{
  "n_layer": 15,
  "d_model": 160,
  "n_head": 2,
  "n_kv_head": 1,
  "head_dim": 64,
  "d_mlp": 320,
  "vocab_size": 8192,
  "activation": "swiglu",
  "norm": "rmsnorm",
  "norm_place": "pre",
  "norm_eps": 1e-06,
  "positions": "rope",
  "rope_base": 31900.0,
  "rope_fraction": 1.0,
  "qk_norm": true,
  "attn_scale": 0.125,
  "bias": "all",
  "tie_embeddings": false,
  "parallel_block": false,
  "init": "normal",
  "init_std_qkv": 0.0362,
  "init_std_o": 0.0,
  "init_std_up": 0.0362,
  "init_std_down": 0.0,
  "optimizer": "adamw",
  "lr": 0.00237,
  "beta1": 0.9,
  "beta2": 0.99,
  "weight_decay": 0.034,
  "lr_head": 0.00531,
  "warmup_steps": 269,
  "schedule": "wsd",
  "decay_fraction": 1.0,
  "decay_shape": "pow",
  "final_lr_fraction": 0.1,
  "batch_tokens": 16384,
  "seq_len": 512,
  "doc_mask": false,
  "train_tokens": 188500000,
  "steps": 11506,
  "dataset": "wikipedia_en"
}
MLP neurons of a small language model. Each row is named by its layer, matrix (gate and up: input weights; down: output weights) and neuron, and shows model dimensions 64-159. Each number is 200 + 30 x the weight over its row's rms, rounded and kept within 0 to 999. A neuron's up and down rows have the sign that makes its largest values positive.
After each neuron's rows, "fires on" lists the tokens most often at its 100 highest values on Wikipedia text that the model never trained on.

L6.gate271,229,161,222,184,200,204,226,148,193,159,177,194,193,253,183,160,212,214,193,174,206,209,145,252,224,148,192,164,185,186,194,214,176,181,247,199,210,181,220,189,178,207,240,283,187,202,185,208,204,139,224,214,181,195,193,209,181,198,223,193,194,200,204,152,188,216,203,230,132,204,182,152,224,194,226,190,155,244,229,167,218,208,181,246,174,156,193,165,248,191,191,176,205,279,203,173
L6.up271,151,266,240,198,252,221,146,229,163,186,181,264,201,164,207,226,199,230,162,200,220,203,214,204,201,236,156,232,177,224,151,183,206,197,152,199,173,202,217,166,197,226,217,175,174,238,199,215,214,189,215,175,186,190,252,178,196,168,207,168,229,190,149,238,237,249,183,186,216,167,180,212,235,202,193,256,203,264,200,241,237,210,226,244,226,227,137,167,212,165,186,192,212,233,208,183
L6.down271,186,162,193,205,214,189,241,162,225,166,205,194,247,205,210,168,217,175,189,192,212,165,212,181,183,134,228,195,189,180,215,233,227,215,213,207,207,187,221,237,227,179,174,273,189,140,225,198,223,240,172,240,242,211,141,203,249,223,170,220,193,212,209,247,181,152,232,275,176,218,189,150,194,184,226,198,197,212,208,170,221,189,189,240,212,160,188,216,221,229,187,228,196,172,201,176
fires on: " where", " while", " but", " though", " who"

L6.gate110,177,189,211,166,210,181,235,209,193,202,228,197,204,148,210,175,235,201,224,285,167,183,191,219,208,217,164,209,241,198,210,171,231,184,214,141,220,209,242,166,221,173,189,205,178,205,258,132,213,186,168,193,222,146,165,172,219,209,236,155,221,217,200,221,135,232,195,198,184,257,202,253,260,217,187,243,171,178,177,229,234,198,193,210,209,156,202,195,179,205,201,181,176,222,223,172
L6.up110,186,180,194,195,238,206,253,224,209,187,185,184,188,166,256,201,240,194,155,191,202,226,164,149,197,201,164,186,149,194,255,170,210,208,217,170,207,235,217,284,185,183,232,180,146,230,159,172,208,194,193,158,191,221,189,129,231,160,275,178,231,215,165,177,215,152,174,202,182,214,227,183,161,221,231,117,214,198,172,187,176,200,227,227,147,150,155,214,219,240,227,218,170,216,166,149
L6.down110,250,183,169,188,200,216,227,231,216,155,253,252,207,189,205,203,194,218,255,252,237,218,201,202,169,176,195,237,218,160,172,253,240,207,148,206,186,228,165,200,177,232,160,205,256,191,235,250,194,182,217,210,218,234,155,185,176,144,219,190,178,190,232,198,253,207,172,215,162,182,219,159,230,208,181,191,122,261,199,178,178,211,200,217,209,176,252,190,229,232,234,182,191,190,203,182
fires on: "2", "3", "4", "7", "9", "0"

L12.gate265,188,214,147,197,245,188,170,118,214,261,150,168,188,228,251,167,191,240,216,125,169,205,171,232,218,220,170,175,184,170,206,178,223,200,159,223,193,156,207,188,169,216,241,198,174,177,221,195,213,187,128,174,153,138,199,128,226,179,203,191,203,170,198,178,199,141,216,224,190,213,253,197,196,177,193,206,196,198,233,202,190,187,205,204,164,250,219,235,193,209,176,217,238,217,205,186
L12.up265,184,218,213,189,208,149,212,164,227,177,179,209,201,205,218,209,181,216,180,177,165,211,166,176,197,186,221,130,175,225,235,208,244,173,181,147,161,164,176,220,214,228,183,170,192,174,236,139,211,218,161,195,180,158,211,173,230,243,231,213,211,157,208,169,184,186,186,229,201,146,224,194,191,192,227,202,211,183,250,209,242,157,142,201,157,267,235,241,193,143,197,236,255,174,199,207
L12.down265,162,217,211,166,204,189,191,247,179,186,259,240,221,140,140,198,165,194,228,221,203,210,175,212,174,173,209,181,174,216,193,123,244,156,192,200,186,247,277,196,170,185,154,175,206,220,238,198,291,202,244,188,172,191,157,224,202,191,191,159,252,170,199,244,201,211,203,197,138,194,253,214,172,182,215,167,231,219,218,231,215,257,233,174,169,270,194,201,171,149,206,208,157,171,134,217
fires on: "1", "9"

L7.gate97,200,197,203,199,220,179,224,175,240,185,148,262,209,164,204,182,145,210,221,232,188,198,159,227,164,266,233,202,153,217,183,191,229,180,184,225,197,235,167,198,215,258,178,165,147,218,215,230,189,196,183,185,218,167,246,198,180,221,222,177,197,201,185,210,152,176,153,208,164,202,209,165,150,171,208,212,220,191,202,213,216,165,150,208,218,157,205,220,187,218,201,209,172,244,208,183
L7.up97,236,173,165,211,167,242,173,165,187,201,199,179,228,199,229,150,201,195,198,181,203,172,159,227,217,190,206,176,224,180,161,190,207,239,189,207,218,141,177,222,182,155,161,234,191,167,211,217,249,100,184,177,163,216,250,268,183,236,256,202,123,210,207,244,145,224,225,251,189,169,225,250,174,246,200,202,222,134,169,164,218,137,230,191,204,185,200,203,215,170,206,140,171,200,219,196
L7.down97,189,205,176,229,180,202,229,211,180,188,164,243,242,177,187,178,205,256,172,194,144,176,226,220,138,191,175,200,170,171,245,140,161,189,227,220,170,230,142,157,206,212,221,237,176,215,201,197,169,188,190,187,213,243,219,203,241,191,205,131,200,191,201,160,164,253,189,231,188,210,226,184,187,244,209,169,228,234,233,206,157,211,204,174,216,195,226,211,189,218,222,224,205,176,230,193
fires on: " of", " in", ",", " at"

L8.gate112,193,176,241,250,205,193,224,161,181,178,165,241,170,187,148,207,179,198,129,270,202,230,152,216,191,178,227,183,151,175,166,157,222,178,198,203,190,186,171,132,209,207,151,188,204,220,174,230,175,165,233,270,194,133,177,229,211,218,140,160,203,218,191,203,158,166,185,239,172,188,144,181,211,186,159,187,221,211,208,230,216,173,213,201,209,182,185,228,190,202,195,229,204,192,170,204
L8.up112,205,95,174,196,193,204,201,203,174,197,207,244,205,156,212,225,211,182,190,239,203,200,169,240,198,191,140,214,213,237,167,197,179,184,254,241,211,228,260,207,217,165,164,144,194,203,162,222,235,186,181,192,175,166,241,196,198,243,181,164,159,227,153,182,160,145,149,232,182,206,209,159,230,171,212,140,219,176,206,170,176,189,207,156,215,229,217,207,224,172,208,221,232,190,192,213
L8.down112,208,219,177,185,165,237,196,231,138,211,250,204,140,150,164,212,208,204,121,236,131,230,244,209,252,207,229,215,193,222,195,270,192,221,189,205,186,185,104,189,200,223,189,226,233,147,184,260,223,184,181,183,212,140,224,208,219,196,195,164,215,228,172,206,216,192,136,159,194,228,202,177,219,185,163,184,168,185,217,207,175,187,150,165,255,169,206,157,205,204,186,203,179,192,171,225
fires on: ",", "2", " of", "id", "s"

L10.gate309,221,139,189,170,229,202,171,192,209,210,187,195,128,258,232,243,189,284,185,171,187,210,196,189,148,211,179,179,194,167,193,154,197,177,169,199,187,151,205,186,178,226,216,232,213,201,146,190,173,215,144,186,186,170,213,136,205,201,202,170,162,167,177,254,143,179,224,198,232,237,211,218,184,253,188,199,196,155,142,176,223,204,158,207,185,190,228,231,235,141,179,168,207,221,207,156
L10.up309,219,164,175,209,213,204,155,196,203,254,174,214,162,227,220,202,198,241,199,189,187,216,191,179,204,222,267,134,231,178,224,193,237,172,154,216,151,178,228,198,197,238,192,182,157,218,187,220,207,205,184,136,222,224,225,219,202,189,162,176,162,166,130,210,162,136,218,201,201,134,202,208,157,236,254,184,210,206,175,254,199,219,185,189,199,156,205,278,179,186,129,217,222,226,193,160
L10.down309,151,191,178,272,195,235,195,181,179,201,180,182,216,180,192,177,212,211,211,234,203,186,235,221,187,171,178,126,204,198,200,180,128,171,176,233,251,192,177,194,220,228,190,215,185,191,209,197,275,243,176,184,221,193,205,199,245,273,165,237,185,178,193,211,218,217,213,196,175,208,201,145,212,230,162,201,258,205,202,282,185,251,210,191,204,188,176,178,159,202,208,134,211,161,181,199
fires on: "\n", "===", " "

L6.gate24,215,181,140,179,187,157,189,155,198,269,173,229,181,233,230,194,211,193,188,156,169,190,152,208,203,196,256,122,232,238,203,186,228,170,214,201,207,172,212,202,261,271,191,181,191,159,193,166,197,160,170,193,220,171,244,173,244,151,237,168,188,184,215,162,196,149,227,191,121,223,224,184,173,218,225,217,157,209,174,171,191,172,199,211,206,194,259,247,196,180,150,174,256,194,234,183
L6.up24,169,199,183,227,186,184,284,216,183,191,178,201,243,195,170,237,181,218,149,145,187,285,233,211,217,243,221,195,230,207,220,236,233,246,239,183,222,216,191,222,187,219,183,163,118,194,182,197,213,203,188,197,173,227,198,179,183,205,157,234,181,151,158,156,183,201,217,198,149,184,197,173,230,144,257,199,180,201,195,194,174,237,210,181,154,212,188,225,212,207,206,194,205,252,252,112
L6.down24,190,246,202,223,220,214,233,224,179,163,224,152,228,224,160,196,172,198,167,201,178,186,251,204,223,213,193,212,184,231,192,187,193,187,170,198,210,217,215,229,199,232,219,157,156,164,177,166,106,179,206,195,191,197,205,232,156,181,177,195,183,167,222,267,162,175,167,232,184,140,264,250,246,167,187,203,187,202,192,206,180,251,212,237,158,209,149,191,211,205,244,181,221,195,207,193
fires on: "9", "ed", "ing"

L7.gate211,242,208,177,197,208,204,206,228,177,227,219,176,174,213,240,233,184,220,249,136,195,166,151,197,217,132,197,182,189,214,202,189,237,221,239,235,217,191,214,250,178,144,190,185,171,178,163,215,209,184,174,193,221,240,262,181,255,147,234,145,180,206,166,185,186,193,245,218,244,197,176,258,210,251,197,257,196,216,131,226,132,175,191,217,212,224,259,215,192,170,225,139,184,221,224,203
L7.up211,201,177,222,209,228,145,194,156,202,155,231,191,217,224,190,201,187,237,224,145,240,172,196,225,215,149,211,201,275,104,225,194,236,224,232,254,159,207,188,199,177,162,176,171,193,171,192,202,197,213,197,203,204,190,230,164,181,234,167,207,158,195,215,266,165,182,176,282,194,177,190,269,169,171,173,205,187,207,191,229,249,247,214,242,206,250,164,139,235,254,231,233,227,192,226,181
L7.down211,218,210,237,239,179,192,210,211,235,235,238,216,219,220,216,226,229,174,167,199,204,185,222,224,205,179,196,233,219,206,211,268,243,219,163,229,200,200,198,213,189,219,212,135,232,240,217,186,150,201,208,198,158,181,203,176,184,225,170,162,193,180,160,214,217,227,187,220,212,209,227,273,169,188,164,203,201,181,191,224,159,244,226,232,223,243,218,230,211,211,304,169,176,188,171,214
fires on: "A", " with", " a", " as", "Ar", "a"

L4.gate198,212,129,184,184,184,211,219,221,163,181,190,219,213,177,231,156,215,215,197,175,124,149,235,201,148,195,221,191,191,225,216,216,174,221,182,201,236,176,193,240,163,140,218,227,182,201,223,145,217,204,176,214,185,141,164,167,238,155,239,174,216,184,138,245,212,181,173,171,242,219,192,192,171,155,199,152,185,222,141,206,164,175,178,230,181,183,161,195,218,173,226,217,133,188,219,230
L4.up198,251,170,200,210,185,156,182,150,199,243,204,192,158,247,223,209,218,164,150,185,207,198,205,206,203,218,207,139,222,132,220,225,193,212,126,234,195,215,208,144,172,234,223,196,248,171,260,198,241,182,117,213,209,206,245,232,184,165,224,205,163,181,217,199,220,239,188,212,210,195,203,224,231,192,197,222,211,227,251,225,253,147,171,223,194,230,215,191,243,175,153,160,242,172,177,190
L4.down198,185,219,175,189,237,170,255,236,224,233,194,182,185,206,199,225,201,193,227,225,179,202,189,155,194,228,191,165,193,259,202,150,234,170,175,222,229,100,240,241,177,202,181,137,171,185,215,195,181,200,169,201,191,185,191,196,178,211,188,190,201,207,173,182,219,156,238,221,221,166,188,189,222,195,240,175,125,204,151,210,174,186,248,208,238,186,223,218,170,210,218,203,200,162,156,188
fires on: "4", "5", "3", " from"

L4.gate38,214,184,247,190,125,246,242,189,187,198,158,168,229,205,196,202,191,237,261,167,119,210,218,199,159,182,198,166,207,163,176,215,216,182,167,232,200,179,266,193,173,176,212,218,154,223,215,187,210,217,201,230,181,194,174,234,166,163,230,197,152,208,185,169,202,160,231,162,151,208,184,204,188,180,212,243,183,199,284,177,211,185,221,164,197,229,182,246,217,124,221,137,206,245,210,202
L4.up38,219,153,137,202,284,201,233,205,179,215,179,189,189,195,146,232,177,163,200,194,213,240,232,198,205,153,193,207,212,199,160,215,192,262,226,251,262,202,237,227,203,157,173,250,232,222,210,145,213,182,218,244,172,232,203,188,210,176,224,198,149,177,249,172,225,144,201,223,210,211,178,207,222,184,219,240,227,223,237,181,231,221,151,205,229,171,250,178,267,183,237,153,198,213,183,212
L4.down38,227,243,225,194,167,218,183,165,206,174,150,189,220,189,175,205,240,195,207,172,224,192,215,217,166,169,164,157,174,126,213,205,186,112,154,153,165,159,151,156,168,147,189,205,175,171,183,227,199,196,200,177,242,167,166,207,208,238,197,187,273,172,227,241,215,213,196,169,181,227,185,229,143,200,225,252,136,238,193,178,188,215,228,231,266,222,189,241,176,207,206,207,183,223,206,181
fires on: " for", " of", "k", " to", "e"

L11.gate173,231,159,205,172,170,156,172,174,261,181,175,225,186,291,209,217,176,217,194,201,163,195,230,211,166,182,180,194,174,206,216,133,215,213,194,221,242,175,168,157,235,204,186,224,133,227,188,163,190,194,145,226,211,149,205,164,204,228,216,170,213,172,158,220,189,200,192,150,202,234,197,175,207,225,187,178,198,217,227,185,211,207,170,252,216,229,275,220,203,187,228,165,229,213,194,166
L11.up173,168,178,157,183,274,212,169,177,208,205,219,220,183,205,198,177,247,242,160,247,160,184,166,201,214,181,189,185,204,250,170,172,191,239,226,199,147,177,237,207,200,207,198,219,158,262,192,171,207,207,171,223,190,177,208,180,203,211,151,141,221,203,177,193,221,208,195,154,183,206,162,185,172,220,185,148,231,230,198,213,213,174,207,226,203,230,216,221,153,231,205,203,264,177,219,155
L11.down173,136,189,179,176,206,218,182,196,176,229,173,172,151,184,166,182,174,219,160,205,224,217,192,184,167,187,197,201,213,215,170,263,211,225,208,157,213,225,187,251,191,292,186,181,228,188,192,170,245,242,202,230,200,208,216,229,190,223,165,164,225,228,218,172,219,210,241,215,224,204,206,208,171,216,190,199,179,214,154,244,230,204,209,184,217,120,167,196,185,191,217,257,226,151,193,181
fires on: "\n", "1", " ", "2", "0"

L8.gate71,147,208,214,253,162,171,223,174,193,207,251,181,219,222,182,167,162,204,199,178,161,135,246,233,182,219,215,184,193,153,216,232,208,219,242,205,299,204,221,259,175,195,180,256,179,202,207,229,227,172,199,153,184,207,204,229,207,151,204,162,169,194,182,188,171,214,186,196,177,171,227,150,196,225,193,184,187,161,234,174,175,213,202,210,255,199,300,173,202,223,226,136,209,216,185,200
L8.up71,157,207,213,227,160,246,227,170,133,187,235,188,180,227,190,198,166,163,204,147,194,207,153,190,259,238,225,193,232,195,236,221,203,259,159,228,219,251,189,231,182,192,208,213,193,198,163,181,157,226,248,172,227,205,164,201,207,189,195,202,224,215,150,231,190,156,210,175,163,204,200,200,249,203,200,196,231,169,207,210,250,190,217,191,240,186,217,170,214,235,212,164,162,204,273,231
L8.down71,250,207,169,195,202,214,211,197,182,268,207,150,222,174,198,181,208,180,187,204,161,210,216,180,190,162,197,203,230,178,233,291,218,227,202,187,165,200,227,190,189,192,193,169,213,223,234,228,267,186,220,226,218,167,167,245,203,123,211,180,197,192,134,177,241,237,186,211,135,184,192,222,221,196,185,226,152,240,177,208,212,227,197,201,236,205,180,188,199,246,256,222,133,188,215,189
fires on: " of", ":"

L8.gate47,197,212,189,236,187,197,240,149,190,205,191,215,208,210,246,169,183,170,223,242,161,196,252,218,150,185,180,233,191,138,165,185,174,147,209,189,221,230,185,204,193,202,143,219,218,194,229,189,176,203,217,177,230,183,246,222,221,176,224,147,184,228,227,255,181,175,204,185,192,183,136,156,223,193,123,237,188,195,202,175,240,200,216,206,261,214,187,190,219,249,275,202,183,276,229,186
L8.up47,236,207,233,188,177,208,241,203,146,222,201,152,204,223,218,166,215,157,203,244,206,211,204,224,220,185,223,243,242,187,206,242,203,199,231,185,181,192,193,167,210,230,179,200,181,179,203,214,203,222,213,125,209,206,224,182,251,216,201,202,152,242,170,141,220,190,237,218,163,202,189,166,220,164,155,239,211,167,204,221,191,163,254,186,228,188,209,104,216,289,206,250,177,191,203,193
L8.down47,191,250,179,203,199,206,203,202,200,217,169,199,185,161,173,201,194,221,150,189,190,144,200,187,156,172,198,198,196,228,205,189,202,194,171,148,245,197,263,181,206,185,187,184,205,160,230,236,246,196,192,174,280,159,195,160,218,202,195,139,186,212,184,218,206,181,176,222,159,158,196,225,232,231,205,218,269,207,155,208,227,180,229,203,204,182,213,201,183,120,231,168,171,206,201,188
fires on: ":", " |", " of", " The", " U"

L10.gate263,184,190,202,194,220,206,178,194,238,195,213,188,227,249,206,219,207,247,186,222,171,153,164,185,144,184,228,190,222,186,214,208,225,210,202,183,169,210,201,189,225,215,189,195,153,169,154,179,224,189,141,255,174,169,155,151,174,191,199,176,242,176,148,224,216,218,209,180,230,209,217,171,183,141,169,200,221,198,187,182,222,168,194,249,204,205,227,168,230,168,199,182,193,209,234,234
L10.up263,167,170,167,206,257,190,201,178,206,178,219,159,209,238,201,211,170,245,225,177,204,207,201,152,210,202,164,167,171,229,196,170,173,199,180,224,242,230,195,227,131,240,226,191,213,167,177,178,212,190,195,145,209,185,146,210,195,121,256,199,188,190,158,175,185,190,174,204,171,205,214,218,206,179,215,170,238,216,237,240,163,152,189,196,173,175,203,215,255,183,187,198,194,177,253,240
L10.down263,179,164,245,180,174,237,206,159,208,221,203,222,196,198,257,158,171,191,216,201,200,211,116,224,216,166,254,179,184,207,181,213,191,242,155,212,164,154,218,236,167,182,256,243,236,201,208,226,205,148,223,219,204,203,221,241,217,174,230,218,206,203,214,206,245,229,206,199,176,158,218,174,208,182,294,236,124,180,188,257,209,214,232,193,209,179,232,219,153,242,239,249,194,193,140,145
fires on: "7", "2", "6", "4", "3", "9"

L7.gate201,209,160,195,161,200,200,170,237,248,227,223,191,153,234,227,210,204,240,229,178,137,174,229,192,124,185,203,153,218,181,202,187,229,185,160,216,187,183,180,251,189,222,168,224,173,156,181,180,213,192,119,202,182,220,190,188,234,219,256,184,204,196,184,240,199,173,186,143,219,213,188,212,238,251,208,228,205,184,193,208,188,233,188,204,216,219,220,171,237,108,189,160,261,198,162,205
L7.up201,179,223,184,237,195,168,204,183,239,220,207,260,193,201,233,144,234,223,177,190,178,162,142,235,231,188,197,249,210,171,165,218,184,141,197,186,140,203,181,211,245,225,179,192,214,184,225,203,239,257,182,136,187,189,203,242,186,206,226,148,170,210,185,179,190,241,177,172,132,195,219,210,150,210,198,191,274,209,227,242,208,184,173,164,198,205,159,163,208,206,246,188,233,209,184,207
L7.down201,175,181,217,253,203,219,267,220,188,215,178,175,207,199,162,217,226,173,226,211,200,184,196,160,242,211,222,166,168,166,198,173,154,194,147,178,221,214,174,218,204,202,224,197,246,194,189,206,259,282,207,217,224,154,262,170,212,282,165,241,199,228,189,218,214,163,192,236,213,202,224,185,216,162,177,183,231,193,172,245,201,203,187,211,174,224,203,197,202,247,174,166,227,204,259,214
fires on: "===", "===="

L8.gate261,219,225,201,197,183,221,227,188,188,199,184,230,186,165,181,246,201,340,215,200,184,217,178,230,180,196,226,165,213,120,224,186,223,187,172,184,160,205,172,187,219,208,208,177,209,162,213,121,207,244,187,210,227,217,192,178,188,153,150,192,231,170,193,166,236,170,205,223,177,227,221,255,228,178,231,185,214,224,173,167,196,178,246,207,174,222,231,239,214,187,199,149,179,233,159,165
L8.up261,183,180,173,218,199,225,223,162,238,217,235,167,249,160,153,244,188,208,178,248,232,176,152,251,210,129,172,158,227,198,188,207,190,195,214,219,262,239,216,254,245,227,231,186,198,148,160,184,252,233,232,154,196,240,191,217,172,170,225,210,234,176,256,148,214,201,193,232,211,229,158,218,207,217,185,194,256,209,189,247,116,192,191,185,235,219,236,209,181,232,195,271,214,224,178,140
L8.down261,264,223,239,205,182,224,189,213,191,238,224,208,147,226,172,180,227,198,253,225,186,214,252,222,156,235,194,233,197,154,221,218,160,236,188,215,190,196,69,205,174,216,211,155,219,206,143,176,201,189,193,242,224,145,189,190,196,225,203,206,213,191,232,229,193,173,168,194,225,210,147,198,217,195,231,266,199,162,216,169,238,201,188,183,234,276,230,200,164,209,194,164,170,193,169,247
fires on: " for", " of", " in"

L6.gate270,206,189,202,166,214,150,195,166,242,169,159,154,202,232,294,200,201,203,226,204,137,185,205,236,162,194,193,170,195,187,219,183,241,175,163,198,224,183,249,226,218,235,187,179,194,191,230,176,235,210,199,179,164,215,215,204,236,158,199,215,174,225,176,155,238,191,199,181,190,193,187,230,175,176,228,159,195,173,213,195,202,198,215,173,230,220,197,227,214,195,221,189,243,217,177,122
L6.up270,204,192,218,224,200,239,243,206,263,202,206,232,183,187,206,201,173,180,172,136,192,226,154,225,182,166,150,170,215,186,203,183,226,228,199,180,195,205,197,204,176,268,226,198,203,204,168,252,177,181,181,161,219,116,177,222,238,204,201,214,210,212,176,187,238,243,187,184,157,196,142,159,156,204,244,168,210,169,176,301,230,213,192,158,179,227,149,272,171,214,186,254,205,223,211,167
L6.down270,159,223,189,155,221,187,212,189,172,236,146,157,169,189,242,207,161,154,170,256,195,169,176,166,241,216,211,229,205,265,228,193,213,211,213,189,202,215,271,242,211,204,176,209,213,153,224,154,232,214,194,190,208,193,211,210,205,195,219,225,204,238,149,240,179,167,194,282,171,163,249,221,198,139,203,224,201,193,222,230,194,222,180,195,191,198,247,194,192,231,250,246,190,181,232,247
fires on: "1", "9", "7", "8", "5"

L6.gate213,174,184,162,180,238,135,180,159,220,201,190,229,210,187,260,219,181,128,181,216,171,214,163,214,167,187,212,156,238,216,221,179,208,187,222,163,190,124,184,185,213,210,175,173,205,196,150,174,191,210,126,224,105,168,236,166,207,192,214,163,193,238,155,193,219,163,167,177,160,236,172,217,179,218,217,171,198,217,212,207,210,193,151,253,211,209,190,218,203,226,151,179,247,230,196,194
L6.up213,156,197,140,196,221,204,216,236,200,174,207,184,162,172,173,209,186,241,197,181,145,239,206,183,213,197,250,172,191,187,210,214,162,169,191,257,185,193,154,202,238,189,159,159,197,175,205,226,177,148,170,220,190,207,223,231,212,229,190,225,191,153,227,169,159,156,210,219,172,269,161,228,221,183,188,220,188,196,201,229,158,286,205,205,213,181,191,238,149,204,166,180,229,180,203,204
L6.down213,252,229,208,182,191,259,185,225,131,165,178,227,241,163,255,195,212,198,194,194,182,166,245,202,222,146,212,190,185,176,249,193,196,274,211,193,195,220,254,207,225,233,203,207,190,216,257,213,169,192,226,249,150,247,232,200,219,204,263,217,250,200,206,220,260,176,151,183,207,213,216,180,188,193,211,182,213,204,208,207,175,186,184,194,177,245,194,199,194,178,186,175,211,166,206,259
fires on: "0", "con", "9", " important", " notable"

L10.gate274,140,208,196,186,181,153,169,225,198,235,189,170,181,258,206,270,179,244,221,150,259,175,196,178,161,198,167,210,147,202,176,173,222,201,190,279,186,214,156,217,209,183,209,198,152,165,163,188,135,198,182,251,191,197,238,179,202,231,193,196,221,166,206,260,234,167,194,195,244,171,220,224,222,240,227,252,184,222,201,179,221,175,185,221,173,241,208,155,198,186,202,152,262,252,223,178
L10.up274,240,154,209,231,181,211,180,231,201,208,188,173,168,193,202,198,177,183,249,185,199,207,174,194,199,183,187,193,217,174,228,183,219,185,226,227,193,241,214,196,222,193,119,204,173,220,209,229,190,194,220,240,176,179,247,204,198,194,138,192,188,242,196,213,160,256,160,187,164,140,200,165,224,195,226,215,235,251,197,172,272,228,208,140,233,206,247,243,209,197,206,184,217,149,171,205
L10.down274,194,234,205,235,187,201,224,276,184,227,170,253,206,240,207,191,245,184,185,220,214,195,240,228,198,201,166,189,167,218,213,283,185,242,157,207,151,232,190,209,165,158,193,131,233,241,162,188,188,181,223,240,221,238,262,211,194,213,180,202,187,196,173,222,248,214,172,227,230,229,176,214,223,250,210,202,168,201,193,217,161,229,196,228,238,210,202,180,201,182,236,211,174,197,176,218
fires on: " A", "a", " An", " no", "A"

L5.gate135,224,195,218,135,161,208,180,208,197,211,214,200,260,214,237,231,215,180,202,230,223,264,209,181,218,202,141,186,205,235,222,159,203,202,198,212,228,153,233,237,213,231,204,310,176,198,183,142,215,217,144,198,195,207,183,178,169,239,187,168,249,217,191,191,178,217,211,202,199,160,185,187,223,258,211,224,195,190,162,160,173,262,221,220,182,188,230,177,231,158,222,172,225,151,211,148
L5.up135,201,168,210,170,246,201,215,172,225,219,143,196,182,214,238,171,262,248,120,196,184,169,191,188,209,209,173,143,141,169,166,186,190,201,229,164,165,206,150,170,182,221,200,196,200,234,193,156,175,163,231,227,188,259,207,190,190,167,173,226,175,197,181,174,225,200,218,208,173,209,217,216,177,208,190,196,167,214,216,149,226,252,172,195,197,194,216,232,183,221,232,215,141,165,236,166
L5.down135,174,183,231,210,184,249,218,176,157,163,228,206,163,196,192,180,209,200,204,188,194,223,204,196,170,224,220,196,214,206,170,216,215,188,201,170,239,190,208,207,206,197,179,230,203,200,209,252,149,181,224,282,229,176,224,148,221,223,228,222,255,237,148,192,207,173,159,200,142,190,199,218,210,271,196,168,118,201,203,195,174,223,221,152,189,165,231,191,191,166,218,153,186,181,217,149
fires on: "s", "z", "3", "2", "k", "1"

L8.gate39,193,185,225,227,202,209,218,140,222,231,211,194,157,209,228,267,211,202,235,219,199,213,216,188,232,158,223,230,190,171,166,188,210,188,188,148,238,193,137,226,211,171,187,238,232,195,166,187,232,152,159,186,207,152,216,215,215,133,228,182,201,158,224,172,178,196,212,227,195,176,160,174,218,248,161,218,230,184,191,235,216,216,209,161,216,209,156,151,192,192,192,196,206,260,186,216
L8.up39,196,213,226,185,141,188,211,218,145,251,217,198,218,152,245,179,160,210,180,167,193,232,158,153,168,235,164,197,175,195,177,176,248,238,152,203,178,217,141,236,204,189,183,179,186,188,160,153,226,231,146,229,204,182,181,197,244,171,180,163,245,235,174,168,169,164,267,242,209,169,174,206,231,187,163,249,199,151,157,196,179,196,216,153,194,207,127,180,222,191,168,202,257,193,236,191
L8.down39,263,249,238,208,161,213,194,216,170,237,238,117,224,206,231,224,191,175,151,240,181,187,208,186,207,208,228,188,244,182,168,171,224,209,187,210,201,167,242,231,204,190,223,154,230,156,147,196,210,229,220,187,227,199,164,183,195,141,139,191,203,207,176,222,223,164,209,172,177,189,196,248,246,186,260,209,227,185,178,132,218,190,208,204,209,208,220,179,239,179,145,239,222,168,195,215
fires on: " |", " of"

L10.gate202,201,183,189,163,219,143,243,156,213,203,181,208,229,221,208,234,182,173,203,233,228,224,192,155,163,221,166,163,204,217,159,158,241,218,175,143,163,175,150,211,228,202,150,195,120,206,161,165,190,172,192,188,187,204,152,236,225,156,192,174,209,195,223,235,201,234,141,205,165,163,218,172,203,238,170,257,204,214,166,189,199,197,227,155,163,227,257,225,181,201,224,195,199,175,161,206
L10.up202,206,188,179,190,193,223,173,229,247,293,175,217,185,215,222,157,200,191,153,173,147,192,229,172,152,234,164,154,176,144,257,187,205,209,179,198,188,141,160,160,189,210,194,186,163,232,237,180,235,224,197,239,161,138,184,183,210,221,192,234,227,197,184,198,263,207,215,165,157,196,202,170,152,137,214,162,232,212,257,164,218,191,229,185,199,216,193,171,227,207,167,179,255,139,201,151
L10.down202,255,158,216,181,178,131,184,205,168,197,241,197,184,164,211,213,246,222,223,252,314,167,194,232,166,244,225,169,168,227,189,204,208,217,230,191,167,161,277,220,188,184,179,171,239,193,175,188,187,211,226,218,249,178,183,230,255,239,229,224,180,221,194,251,195,223,212,173,191,202,192,191,202,236,181,192,188,132,160,217,180,238,232,244,215,156,208,214,228,231,186,208,199,210,213,177
fires on: "s", "st", "1", "er", "ed", "3"